config.yaml
d_mlp: 704
vocab_size: 16384
init_std_down: 0.0
optimizer: "muon_variant"
grad_clip: 1.0
final_lr_fraction: 0.0
MLP neurons of a small language model. Each row is named by its layer, matrix (down: output weights) and neuron, and shows model dimensions 48-143. Each number is 500 + 50 x the weight over its row's rms, rounded and kept within 0 to 999. Numbers have three digits each. A neuron's up and down rows have the sign that makes its largest values positive.
After each neuron's rows, "fires before" lists the tokens most often just after its 100 highest values on Wikipedia text that the model never trained on.

L7.down234:485554458518516524406522492514525503552480476505474371434524500596539577569461471470428455484500556370502450467472487384492466456464517531604437493485505547534471484499514425498478507512548569571527488541492436474548508559442408400427520442455496523561500526498508478448438507406488475425
fires before: "19", "20", " ", "18", "."

L10.down346:491505536460429478475636548481406463496511495485531575447462500548543434512431478434466527493497466376445545500534601427627481496487457464502530567521649525512485513504480485453402484594550521499472487530408524506471540417421467428456494518519523514544412514576481477498446556514521425540
fires before: " ", "-"

L10.down594:523512469457485600537509501467488526482471440484494494414538490591565576546479512442400568542575473528431514536513531492521456468468520449539560526552553555479514546508507560446505484510425566608487452500490543478524577497482499521458471515440563396491471465423472552556471503508443499596
fires before: "==", "The", "In", "===", "On"

L6.down301:574485568467512485527566462495541538454503555516543610521479413599532475442495517528537486436460440404343531455481494547493460494545456507542464416454477484588579557541576449520572591494479521498463470462576481493560417399439548522477494526534420397562476496492517546536526337528577393522
fires before: " as", ".", ",", " and", ".\n\n", " "

L4.down611:388456525526479520593482573540485468442536447449451525548550413529503452527523488568366451546477469485391573530489516436458561423507493450458532487539437481495508597560491430531469570550543490569569443564389515541486497506491465502516547506455527469590492489477541514458453492595518443415
fires before: " |", ".", "0"

L6.down640:414473511492508530486449558533505496516521542524583383475566544461443431471529545514415427556427495577539595479572511602523469465532490443474516542512504524482466513626478522578485579472473551458476532444518510497407555539584509619446507484505445466513422517420502483568543490532486470498
fires before: " "

L6.down412:409414457595513577632438452424432519523489557473529423571450515573508455558523495504467497462567564487466430601555522485540422403448450491524469496516603488435510493465524449580449513380479491529494421489468534547571467342443442577581479517546487510499482482535525551514555553553439495523
fires before: " ", "20", "a", "19", " |", " G"

L7.down397:545506542495470468528499412480513473531431492520524360460542452511518537505447525463531650431543535457537530614575536513534407507509524531481516468469430441505484571540560554452473535596530567549470474529502489512471551480471467507474478460535466466460500492387492554491590519514498510567
fires before: " of", " was", " for", ",", ":"

L4.down659:493450483508519511572470473474507541519473505489554439535529441467479472447474461489549546430371470531505499466566573526473472552541514401573579504479535556600528542538511599482543576460446488515442525523507569528523510525462532412594448497555453510462432392554418543521534475531521459521
fires before: " |", "–", " –", "-", " -", "34"

L10.down435:524559489453556525500513494534519490493454504515563482515519460435519495439540504497470590625506500516527565496538511494471512435480567508507423429559488515568520524582521465491503453543531414500555512582468597522555506506496510483459508569565509526554542523531529510481493463491470579536
fires before: "==", "The", "===", "In"

L7.down396:431511367491418612498480501563593559434495389433539479500521445463547428564503455497525437495517433424435488538468453487462546524494456385485463510519465551428567517463512468471554484532469443513509535514544408459516427533505540539358517521391489523525514486437451474481535578409483495560
fires before: " by", " in", " to", " from", " as"

L3.down591:446482428587391565519429446406550484471513507539506455502450587534537613471514526556438541490452568456445476462500560484530450541450517443573510524446525479524451476456476503449570527562389432610598570516505554411512499456449487471496473574531441522522561499469461513485525474538546542484
fires before: " ", " life"

L2.down135:444545545542489530515380485462523455543448503500563525532478552480545444442454527476541374468508464572531486531416475495654513431498448522439554441563483479562563478467449576579480505523484457485514544517387598497517518480387478474443502493565529451519499442350485560493492519514527515494
fires before: "|", "-"

L6.down169:575424510391530501481520476500466504538546515535479464460572446481491508442528475521542489519489394462447564465527552451582435505412551497443505462374426422523528416483472509419467559427450433528478506508477465499516476441439645503530465471401578477544481555483516534629466528472446528422
fires before: " of", " /", " in", " after", ":"

L7.down360:507574516601583524512477480441496524494448475559486582496465496413470534480484455584468441545453501532519557496467534463498470387589526514501455537455500540517559462492522514497481551434435518504527451480540539582593411458480451563532418466496471450435398528447462482473564491430590586467
fires before: " |", " (", " –", " "

L4.down590:484478553556445501577500448524508511460496482522551476489520622396447543518462484419535508505549498409486482461510451559455410571509541603454458399529529459449485521445555409542528524487546463426465523425434445610514582490570421495523479438441539504446435380529389558535393489495484491575
fires before: " |", " Conservative", " Liberal", "20", " Labour"

L4.down657:546587511551488470517488466579480564491573552582576528556523526494523482517439461424498461569462430552522499420556403516516468478528518421437524510446480431462355492497580498504593399544482377509453442410491502513526541439578468436438546420552542486540450511561436537473518518443599553450
fires before: " are", " were", " is", ")", " was"

L2.down68:566494533523553507554526570458471479466381462541541521480574531503459571520477525661517500437558382475520440427478502477494503503440490516506543491429467547480565421529589448462495483539502530531508443495387481523481453592559512467449591492498487447514477463493451489444516504498536485547
fires before: " ", ";", ","

L3.down359:474505588594493434503478497519491502536507496492532477508498472485442523495456568554540387457443532519487489489507402554534494443452487502492567453480497551567591442509476452505411557376550450463518503553525519484484506581415570449576452537483462551462498489555614467599519596443502463531
fires before: " |", " |\n", " by", "===", " he"

L4.down255:603506474517447520523492433522474485492538459416480476401527503588534431581506540505491493547477470470462523495577395533446458515485496499518553444424437522472482423449563450571583493570496466475560538535564477466551448488481542474536532457492518498432499462410398589468509493552507402476
fires before: " were", " are", " is", " was", ",", "."

L6.down357:508411427403457505592453379470509474532415470520580520582471498531444522528532530505507523462484507508558396449482545515584386438480556585514493509411519579508587491458522545489647511508583533563494561498568490464487516517390547583472480556517556602477457478526593502545487480508457402460
fires before: "===", "==", "-", ":", "=", "Women"

L10.down412:570445398494474501540511402370524477486525574544512587520483577427513479488534543522388535587572534559492530503541537550451380546584412523525548540452557528569522389523473585452553524478524509609529513518452500486490442487456572452510490531361546530441505396482517491422446494464463511576
fires before: "19", "|"

L4.down644:450493428490485578490512572524474495556544459498516555493558437411490451435406521477505518482556452481481504566602544507406514456559445503493457505448431465397469488472466588421496586501459536508552481554470454521545499401522513551519464584504599425413477502491463447521447478525417481489
fires before: " in", " to", " on", " by"

L10.down340:531506560499464539552496547625521553477547546571481478402377508489492586519527479427543417497525490581483479524491515551527570494519487453502555569483527550499529524494551482512467481497461484559429502507452546522481444458468442521471443510502496394398516496418457524432461497521438519491
fires before: "3", "4", "5", "1", "2"

L7.down310:537571507479472523493572551524570422502466487467468349520470467498524419564506532476567494560537563466631515472459491431527423511468414493560452518521458545417457509510550523540449427395425557475426457511541482542546520514524484523555590485552470524537496505476461535453454514451457540518
fires before: ")", " (", "%", " |", " males"

L7.down571:435477393506548479492565496548466611544449434476520554453561531536480491479578455624554477594495482543457462611458476546526526528409542502560554572443564436502430491572558516481513538461495458454450498476440531494431558449528470548521529528401476477475579554487460491490532552376502399410
fires before: ".", "2", "0", "8", "6"

L3.down211:429508471473471475451566456519434517467564500483471489483468525467496507554541624437530513452477473512556519553436496605519432458456526497423568545531556422509375463530508513433457420583445527512528463550504545500488479557443472505386498509518484519465442443517426551537586449423411444550
fires before: " of", "%", " from", " |\n", " /", " in"

L10.down12:560471460435441485435557375514497520530489471519466405544487462490496493527496565644534507531504425463478569519529551488520425569449474482530489506460409541482466485493510446598546513521516474527580461474501446498513593559421572480471497503532485487604473486582484512470564552497440540486
fires before: "==", "In", "The", "==="

L4.down363:517471472578521569466451475494555470481438446445522474495487523521492471501480508497466473559515528484549488538565541478563540548497582506635512473457500503397422482438563413515506422527436509435452492516497573461422474498566487584437502506641510410481560576494485402433494521600522423515
fires before: " |", "\n", ";", ","

L6.down194:457482508523505503390540532432475501493581454459546485478486549441571557538552453505528408508556437498546458517492578409568527513458507548527463479519485451606538479514441581550469497471490423450500516404527488524523483420467499600477450488501565438573596500576535485617464500467521604508
fires before: " the", " a"

L10.down268:504511529476422453568585522460465485594528495427605512484546514511501551556461572499508434570613538422440500439498527546501462456524506472532452586527514480478522554513479576456467502519471450539426455538561504584437482451550529459506547516501511434473552553480407426465502505500468481467
fires before: " |", " /", " |\n", "\n"

L10.down113:543503486518503527429447585506576460519525380463524460607568582555522472548448531643535514499530386469551500446463467467462494518513490491476504497427450482492471521516477617461547529507359453583455529526347512539431524439431465466617456521453452541481527511475556524466505474453474483521
fires before: "|"

L2.down294:472434438482461460521496465452532485532568479379540429528450518493546402557490496523499551530472492543488505631450520512461545477526496509466448522410612492537466534532531429577668481581479520504494487455488418447472566536501512501532477490513548571562461551548542570425458573406510522509
fires before: " ", " +"

L6.down217:581532512458481473534504512487483522543489507564525408466388567444525427542593511570490455521495474493503544596397523483523590438500535586473491480499546587446451469507435561531544451445460481522443491460497457524508551404491604471553532531504509484481533491450488441559481436441439427562
fires before: "0", "8", "3", "2", "5", "7"

L7.down497:477480550574451533433546548452532559521579447475542567436532541488606523489500514460513562432587524511575431448599542485539444524467425461496569472559435442575479451491477489499443522615505476534462474548481554482421504541461352532466530445631544545542634461486470568464505432545411449501
fires before: " the", " a"

L3.down72:456578482483482512567555509512480513517527503437492546435499500431449457585436546605468467522545447512579536519460456467474469405480548449443567414552485526511514429433486489527536515441469467514540547471400498455604476606502440455484553491450491604460509441537482493354507517532443574478
fires before: ")", " (", ",", "ate"

L6.down274:445472373484496519594543486495569486452482549432499455444515468397478538534483516559475541439512533533441506546424610494442537493534504522456535463452554569466473500504498448505576426488453460475516489585435511540465488440553490567573569487381544480546570590484500515504546440524526577491
fires before: " |", "1", "8", "7", "9", "5"

L7.down349:452470527501478449473464533492466449491438412533487572469492436466512416533488506594493406477498458526551493538542537510510496470477459472448435557436474515541606551525501537548489471513544596531463529573439533434457556386399523439532516470551505580476518548434518497488404444455413548428
fires before: " ", "19", " the", "20", " |"

L6.down159:505575522570576579509488510452555478496499513448439530442516451510466489519506505556509504508461535418532458470539454533509522592472558496525517485500520472487486439521547489515466467503436454522549544583557562458413485563558463453503619541565458428482472561460509491454541468534504537443
fires before: " |", ",", ")\n\n", "–", ":"

L3.down19:451514517586541493535387529538504398492464549513476416509494493484461454486505443534454519459572363471559507520526461535503499536481526481582532507468457503516428464481559555514473506521520465504505579485485557501445392467499471504551411527619386469440470453514538512535560553500498415460
fires before: " |", ".", ","

L10.down349:401419515459506431496562555542397511605408422422421419546488481479571519500517541504533499442547507555514551546491499462516482543492502459445453547519466578457448471589455440487475496506423542493451508445479504495463570511465556419435454538446500537605514457517519508451522520520465492385
fires before: "4", "3", "1", "2", "97", "0"

L6.down127:602540378510520461463456598465520499492468602450529527557457509493516460534480439560460481387580474561434447504496401503438596551443446512506456487504505495540556485541408520470459585424543454443496612460552556502431502582572522581479480470491540530530501588481454498531493550491517506414
fires before: " ", "0", "1", " –"

L10.down0:502491559452538563429532477416416553510492503621544514434497508431465551443550460535441482424595508472503475532593526447518553478554469501551593570572583491551461443469523543472425554449490557492609496420519481443470438498438517536503516450569524503530606523460457500437566542586507485509
fires before: " a", " that", " an", " the", "19"

L7.down573:513501496457408558528460480446471486433429549441538482446490566585499492513577459466513416514563561538508531504464555516468527477479598501526447489504488527521575557533541543477467502401514460494561490487497524467520542421500455400392501574593397523483551460515482521505424498546492476552
fires before: " ", " |"

L2.down356:524502483428518455552565472443518488449455481511460515524562575484424554539547512478537464475486578512529562515548517499517491555571483497601479439461478516509497528472443554544572591547527459477542585411513404470493533568498476506491495591467508511500598566452420511483483497486510569427
fires before: ")", " (", " males", "%", ","

L7.down451:562499505481473505522557425434453452437533457563494551482511450454503516485520531478449449582597592584498536494464529500537467463449467481514432529384521479430503516492487500459538457491594533432520539509440486536422572411590592501489444565624468485508514436493586503495501499558594439517
fires before: " ", "."

L6.down44:441525465498548504453524547441404495453531500503481423458577435488432513595543574551457593512540500490538457443514476408464485483552563491475490544550465531512487490455552400448469504494477541381545513531521537572580504383547461426491500598551526535441571530487543515482506592432547521429
fires before: " "

L4.down209:561452479474444545556527536484455517499507488486475451477503542552466673600485568574485531569562486446503577508576485455495437383504534503539423453602589538494652486434521476545588424525504474524483491524498482456551385490485479465483576483514444603467503577536477396588537556539528404549
fires before: " |", " the", ".", " "

L6.down293:521450393439539543486537441586495436508538480487474522483417583521464464505564567564467488495457519461466499511504423551520528480493478482560518474576508583398497492485546531560514479607418472530604533505567398387555469575441480545476581571420480464480511395461603492488431473453393448534
fires before: " on", " to", " than", " from", " in"

L3.down464:537444515473505490460518361444457410476480422452550515438495548479515475569514488430521485488544536454535540541466527487397584487439447599460428422501470479549531567484449523502476472423466479409480641407452434451467502539580543472614547540591455528479579445456433451481488480601459502503
fires before: ".", " May", " August", " Role"

L2.down333:500578539495511574491540506563412518486545349439434418493428379539474460540499529455436448507458556495598449504541492572540447527423548543508517468508485478528473463476449494581454490501472552492485548576504526529519581511499485411599550524478552560448368516431485498469547432427622469459
fires before: " |", "%", " m"

L7.down504:509475514457578470491447516522473601523502552573529491522454565500493444529503494568462405532545442526517475463428547461464552527452437497531488466550502381561522484483475497495564526442495585419436526524508575568469461536436508449518532481527689522455475525488507425550534472509468599390
fires before: "|", " to", " as", " for", " ", ","

L7.down384:517431537519543530518457407493479381517503512594479468519535422535441475556490471432464509436451562469436539605524499498521585544530406397512545451511533522552533489492547476467476531473570419501524560491469473488489541471425529506470474499371518486445548478437452468486575496671481471425
fires before: ".", "%", " |"

L10.down139:607448589523456502509492509514525474451494539554474520508486423480403519459598575514622478474556417478467512449465423438490534509469472519461522497519471532457548475445455534516441483559544601449534477584551487463580503615515446509473574616601519593539546503496521461570472491469488427494
fires before: "==", "The", "===", "In"

L10.down694:509473445535454371484481478481507487522535570577451558514543503506459499556456450497479512454547473443466447520515583509523471474464538476529490582460575506530429476468507513418439470436451554419547491480454462382456493609493496490520565561564408507484552463575477508578583399483535548514
fires before: ",", " the", " known", " of", " \""

L10.down608:495473491565476502504462557564471418475445517416523526439416582592567417508530560554504427487472475564440524436521488476584557582508511467567456467491455510479517516486504543469419491464449462534512429489598505434456504484510542464523487585541534559494419459498444404463494417506559416437
fires before: " "

L7.down176:639556558427435485452520452480568472469477367488608527590489478430559447533580468534534526604462572415522462526515453469434459469534518423556524530380535513479534527546501493485563495353461517459429530504461492464475442524547537432491515481452517500468482477483476514490500458464521471581
fires before: "20", "19"

L3.down375:545528482543619455570550432508474441515527534451520449507587428464504492515554489484432400612469501500475562510488409440516438509566465486474459455501462423454550400573492537483481543495606514501492497547319577519409490556532477470503522452489485405468502431526547444552519467485550610456
fires before: " of", " Press", " in", " (", " University", "o"

L10.down602:519544441518514421537559610522573564550556510516513567482453413464465518520487557657589525533507476500454520460441476471583463503494454468535510554518351552539505461448452535541484516604451483486562496484460397477515453497487531360558499524501439523444481475488524442472415474489482447485
fires before: "8", "2", "4", "1", "0"

L2.down665:513500537485524433631491465494549480483562436441448574528586568456566499459567498442441589519481508494493457474488514429522481548508460490541451501602580564595488580572490457469425501489557512507520477576479601518437475456533533490544586481489511521477426492508437586479463608484487520432
fires before: " |", " |\n"

L6.down369:518502513539546459640459456432518454485475422516547595489552360449558560505455423537463516539420433481452551445564513455433434495509572612499367499534546503449502538496480542503453458461398484542533539567434561569527480508472622499516513530425483472497449519464499565475389537499436431484
fires before: "19", "20"

L2.down425:562490400544475481454482505547547536522478539370428536497532445435546469567546544538471534506462444430499503405535559464511562474578571489496452378483459536522462459517481536378514499501558451394455568523459499511431499494516519525504503532562489506540521575522573475489522487523561524554
fires before: " States", " |", " Kingdom"

L4.down296:571461497474432448520475503484493499552520406481563510544469505573520466530550507550498436433455512473522532514569479468495492459477526515508593436443450427409421515544596503424447529501514554374526513528440535527433523404515446509554399519585624419458407508364511538516529511535445448518
fires before: " |", "."

L10.down20:532476490521514472448544467514464447438405468562578465466500471447561477525569573440506520477504495485453445418477536550453467469480535532441489482579477539446548532539535553520449489487542495535551490561416455479497575635460478565472498539509527533608534594488498498481537549535525479431
fires before: "==", "The", "In", "===", "On"

L10.down464:523546508473440468483503513649597485535524560561530501481490423496528587580494493404465430546416574455514491484532418537543473485456510469495518598473469502518465586512488491562517454489426522616520449538560442464528473480517482462567517468448425486479438419483533438432498423534557555490
fires before: "2", "|", "3", "23", "^{", " long"

L10.down265:478457539466438433513487454502488480505487489515430472526494461504440526530498538508543489585507521547537521497473474484434521503561438532505393487520521538510474537535484545580526505463457417546416420369458525451444515454484537477475491470493529591532485495497465500526499531541518442470
fires before: "==", "The", "===", "In", "On"

L10.down292:486476501496428587552483572399443502596523452497443527521448496542491601401446580497483537483515532501437557526380514488454487500494586466534484547543472533596461521493484589456501532497464500540457654546441466517531491467486537463551556625503582505461464477494482436522453556428492437497
fires before: "0", "4", "8", "3", "2", "1"

L6.down8:523547584557610577484503559518533428514479471503392555532540544363542413468534486470478446494479505478562494539546480489499510590545397483476492592486455571471560526558498489517517561503429605512566518471485537505443430438511472551486541562511472623514509532569383450526494494513408473463
fires before: " \"", " the", " that", ","

L6.down95:471640485543531516573508435553471479512517506612542498505506560482516538570531547500522456507406484538491551552481472560533409469566503439562408570504581597559481474558508483569508506490468531497563534482555491521439582548532491492535482487492550467491510454508493488508601486518427497475
fires before: " ", " |\n", "20", " |", " ."

L6.down329:522549547449485578590490570484604445447542453434462491369480539446579551569451427564507465493527545514446455564516514411511537552519485435467564466550486468466499479417495537491532482397486500452461450459453538507502544453553473518566601498489564446477591533488551554468498492540434472506
fires before: " ", " the", " Team"

L2.down455:500474545473457438556622534485426556515511491583509452443533542546513511465501651453488533524481457551508544488545500502499542471501490432491495457586535460519414466532472497445424510450541486510497503512514475523470558508607442409467532471543529446406486477444610440548485546499429368454
fires before: " "

L10.down549:475536448434479449471519532518503365491483547435519486485386490511526461543522409506495548519499547490501570427473413481450552442492544539440513513452434462527498505487413511508545497492470510521566520437554491468445537544439547517621375543542473555540495530407593630555522514555440488577
fires before: " "

L3.down440:502390506448403524501479483484512495536447577494515465440496527504564497475455473446465520494506425602491442449557561521499450508453564488433574513463470443425512498511560475451529411467479484538572548549453497556476522430524520476431591512503487535414528502474463527453500448571433349500
fires before: " of", " and", ",", ":"

L6.down154:499512516530553504508446465490515481512492466462467460550452498590615469433548458547544486506444534545498481495524507368555480443453495481500449537438464456484450422531400452541449503524467455381566422553540598498462500498434479426513485488539490467421576562466487498538490567467575436438
fires before: "0", "1", " "

L3.down62:553475458484591573452475499447473484420508436500564533467525465477519459520424540515408501516581531447557565448531520446506455473552562554501466503465395539591480528502564609501471437480543526529514470502458572497619456582515560530551544580565452441513458429493458547509493438543457417542
fires before: ",", " the", " of", "r", " it"

L6.down367:509495431587473463469421495534496415476400515522554410538493471471640530499548516371506514532530468463492593478492466477567601416420454574473546471419624508564539425517553543556499580497444426525513458519476527543494473579463474495439449544515425549508495554471592543472533446396468482564
fires before: "-", " ", "2", "0", "8"

L3.down380:490438530388561504490499533484429523451580433455398442519516443509504434505593453459469478486501476558550512572450462595586579544410589510484395518506473580499426526495539532442508428500491489553524637472534492465513430454419512513446450555528489420483518493514535480426490485485530515505
fires before: " |", "."

L4.down286:419501400402441591551476427431515492485488526499453470482586456476542464524580445506383486558468466423539568505549481550510526452514513441484529476445433466440496527463434553480552537461478451496415559536506471537441499490502522545478531507565465490463537362481498554394580427569470537466
fires before: " of", ":", "19", " was", "20"

L10.down622:467525543601485501491533508558542507568520374543560611524534584438577437479572483520406473554491465452443565532561368571449543436499482507512505554508447487507459470560507420479553486480585507508489512498510489496456534506388499579508489482471584546437519459435440513449514453548502460521
fires before: " ", "19"

L4.down115:456445426528461492569511492499512497478499441522500578486493486518531481447592579480471405504447459554536403604605425460541607531554425498538433503470452488497638561379517452553484478630571564507510497448404510407484531532515461489477507539420562473464514472609523493527450474439515476547
fires before: " to", " from", " the", " into", " with"

L3.down654:548546520549599430516375371453469481486540486523427468478547547443465474486565535445458542506506526557535493474557555546538457523507502551453575461574545506541471453521448507506528546508600423454490479637496514511523473461473485467341559537491493485539529475532544522558427431542544459483
fires before: " |", " of", "–", "C"

L10.down386:540426474453532542492486516444573537480393507507493424527456457526536510410463447508440488520494472515505531426463446536473529484584494455514485502560545482464535542480548453445517522504610514479587482648444554480561519442530536533484512461486494484558498522464437598526515533498460462569
fires before: "==", "The", "In", "==="

L7.down138:477519613522503500476410526584505427541411423577514512555419478531527561566443543582485530459458467611569557393485491520554515487564407579445522486502582459487404424436457509527467498496430475501542447480419541529463472521589464495495590558440579488434492429560504473499536587471466483526
fires before: " ", " —", "2"

L6.down658:516530612489522473519533480347441524497547458535504562625524530536521466566533485448475468472472503432469617513513442517449347443484448453428543514461498460554522553489549505578513443415415435482550604413500592517545494550471612515443517543500441411479476486583548488585464453485462460512
fires before: " is", " was", " has", "'s"

L10.down419:473480499526498498452548500456484495475443549565555480417518456505504427540530518460498516456444490474514477586439550573610435442501520506527506515467537502541450463397475489446557546494551484437545469506527411421486487521434479440451477429488466462494512466489431398533476567488566360431
fires before: "26", "25", "28", "27", "24"

L2.down74:401470533483528452588534494544489532516633484490427485481501528537470462495534545498515509449613433566483511528435582495536471469623559552409492539441466573604548529542458362484432495436501503548539486432539487567562484478499482492503479619535442523425513439520504497452507493556530483513
fires before: " |", "%", "ass", " males", " |\n"

L10.down62:453546429539538473427477460502477417504508530453614501411563477481584556557465457500561452549508505496520566475505475461576531463486429518551564558503540479472395501528550479463501500516538408511590552576506331457510514402517589505553440483509460566503528501623452583528492537456527453403
fires before: " |"

L2.down336:526553563469470502435554520413504465550555529564515446461523461571593482550453531505502515504411464577509511426562521477584497451466457499565501573588480439547522460620464507473357525565483481477508524496487573510491492467483499473458489564441459568435512525520564464535521540553505447485
fires before: " (", ")", "%", " |"

L7.down194:403525628580484507582532484405538444519474485473488477529434527524527458508571500487412522450506536433460556564538443470457479590500456518533496535458417488540498608555477413582462487556492544463533552573447477485468418469532515477473530567552520508522583467488565479500455454422598526586
fires before: " ", "19"

L10.down685:506502590516487505453606506420546534455528496520521491524535458536563479512472559500469444518477478438484493556550580617444529382432418432463525525431420486554527527445511436440547493473501502465567510627448427569494514465564518489499543507499506505446628490514475518499429465583559504296
fires before: " |", "\n", "1", "ii"

L6.down265:446543455496516511521465481393450472523482515511589502554545444504531606554477540508576499578611433457516543490556418549568529441482523492575498508426469545499405568493474442577546474464615590584471533554453473480512535489428579487463450407537494469480452497464427506488475534519439415390
fires before: " (", ")\n", " |", " ", " in", " |\n"

L10.down248:515593521497503503535518537488486478350513473490432534520409558519564510525557446511480482456446505537467550512482407414488583551490456479509427490435479454475523464593569528454465442477515509434579412566542509565515508529553539462521481477589557443400454476460528491455517459498568405482
fires before: " ", " September", " October"

L7.down666:390475436513564497602414595452503535576524426444455452509442433535457520505552519476442451506478474520543494513406399521501557542443522539486499561521452484466465462548468538416523551549491423456486531451567532425508499505469538550464494498432434512570510476422400570481471576479471489616
fires before: " of"

L10.down18:574476494489510500525521625478528539547527480540480558560463508469427457359509492658438448477500473403504515553536502537449396526508514491577520465566477504447439399485475584457461500514589468467445590450459439433478586527446460478519479510466430474503467554502503450485481576540457519519
fires before: "1", "5", "8", "9", "6", "2"

L4.down691:464488467486539509566455395447480399540503575505487534556527556510476482490512452489464528527450545440453462514519453555467486499492560468539490558516483536506538537481501385535506477413500580419529447558398527439525496530513485406505499534549470431469555525359492508610502459502550469491
fires before: " ", ","

L10.down236:537472480458459518458430522514463497490460484510385470554485505561478499511471492446555516487545546524549497527430517500475517546451555508520432499600471498444515513507438452419441554545559468450575475575532502480474479432468447504512440500560469473593478436507457429481457483438469549550
fires before: "==", "The", "In", "===", "On"

L7.down121:492514517458505495468512510440449501499542521535586542494478525472449582503524455441524415531580532412469529489487530515517423488526563530482569517457425479504494551574454472560506448523418452604481517464550450527565431488471591504494511480488390593491464422543470530513518536480515411496
fires before: "==", "In", "The", "==="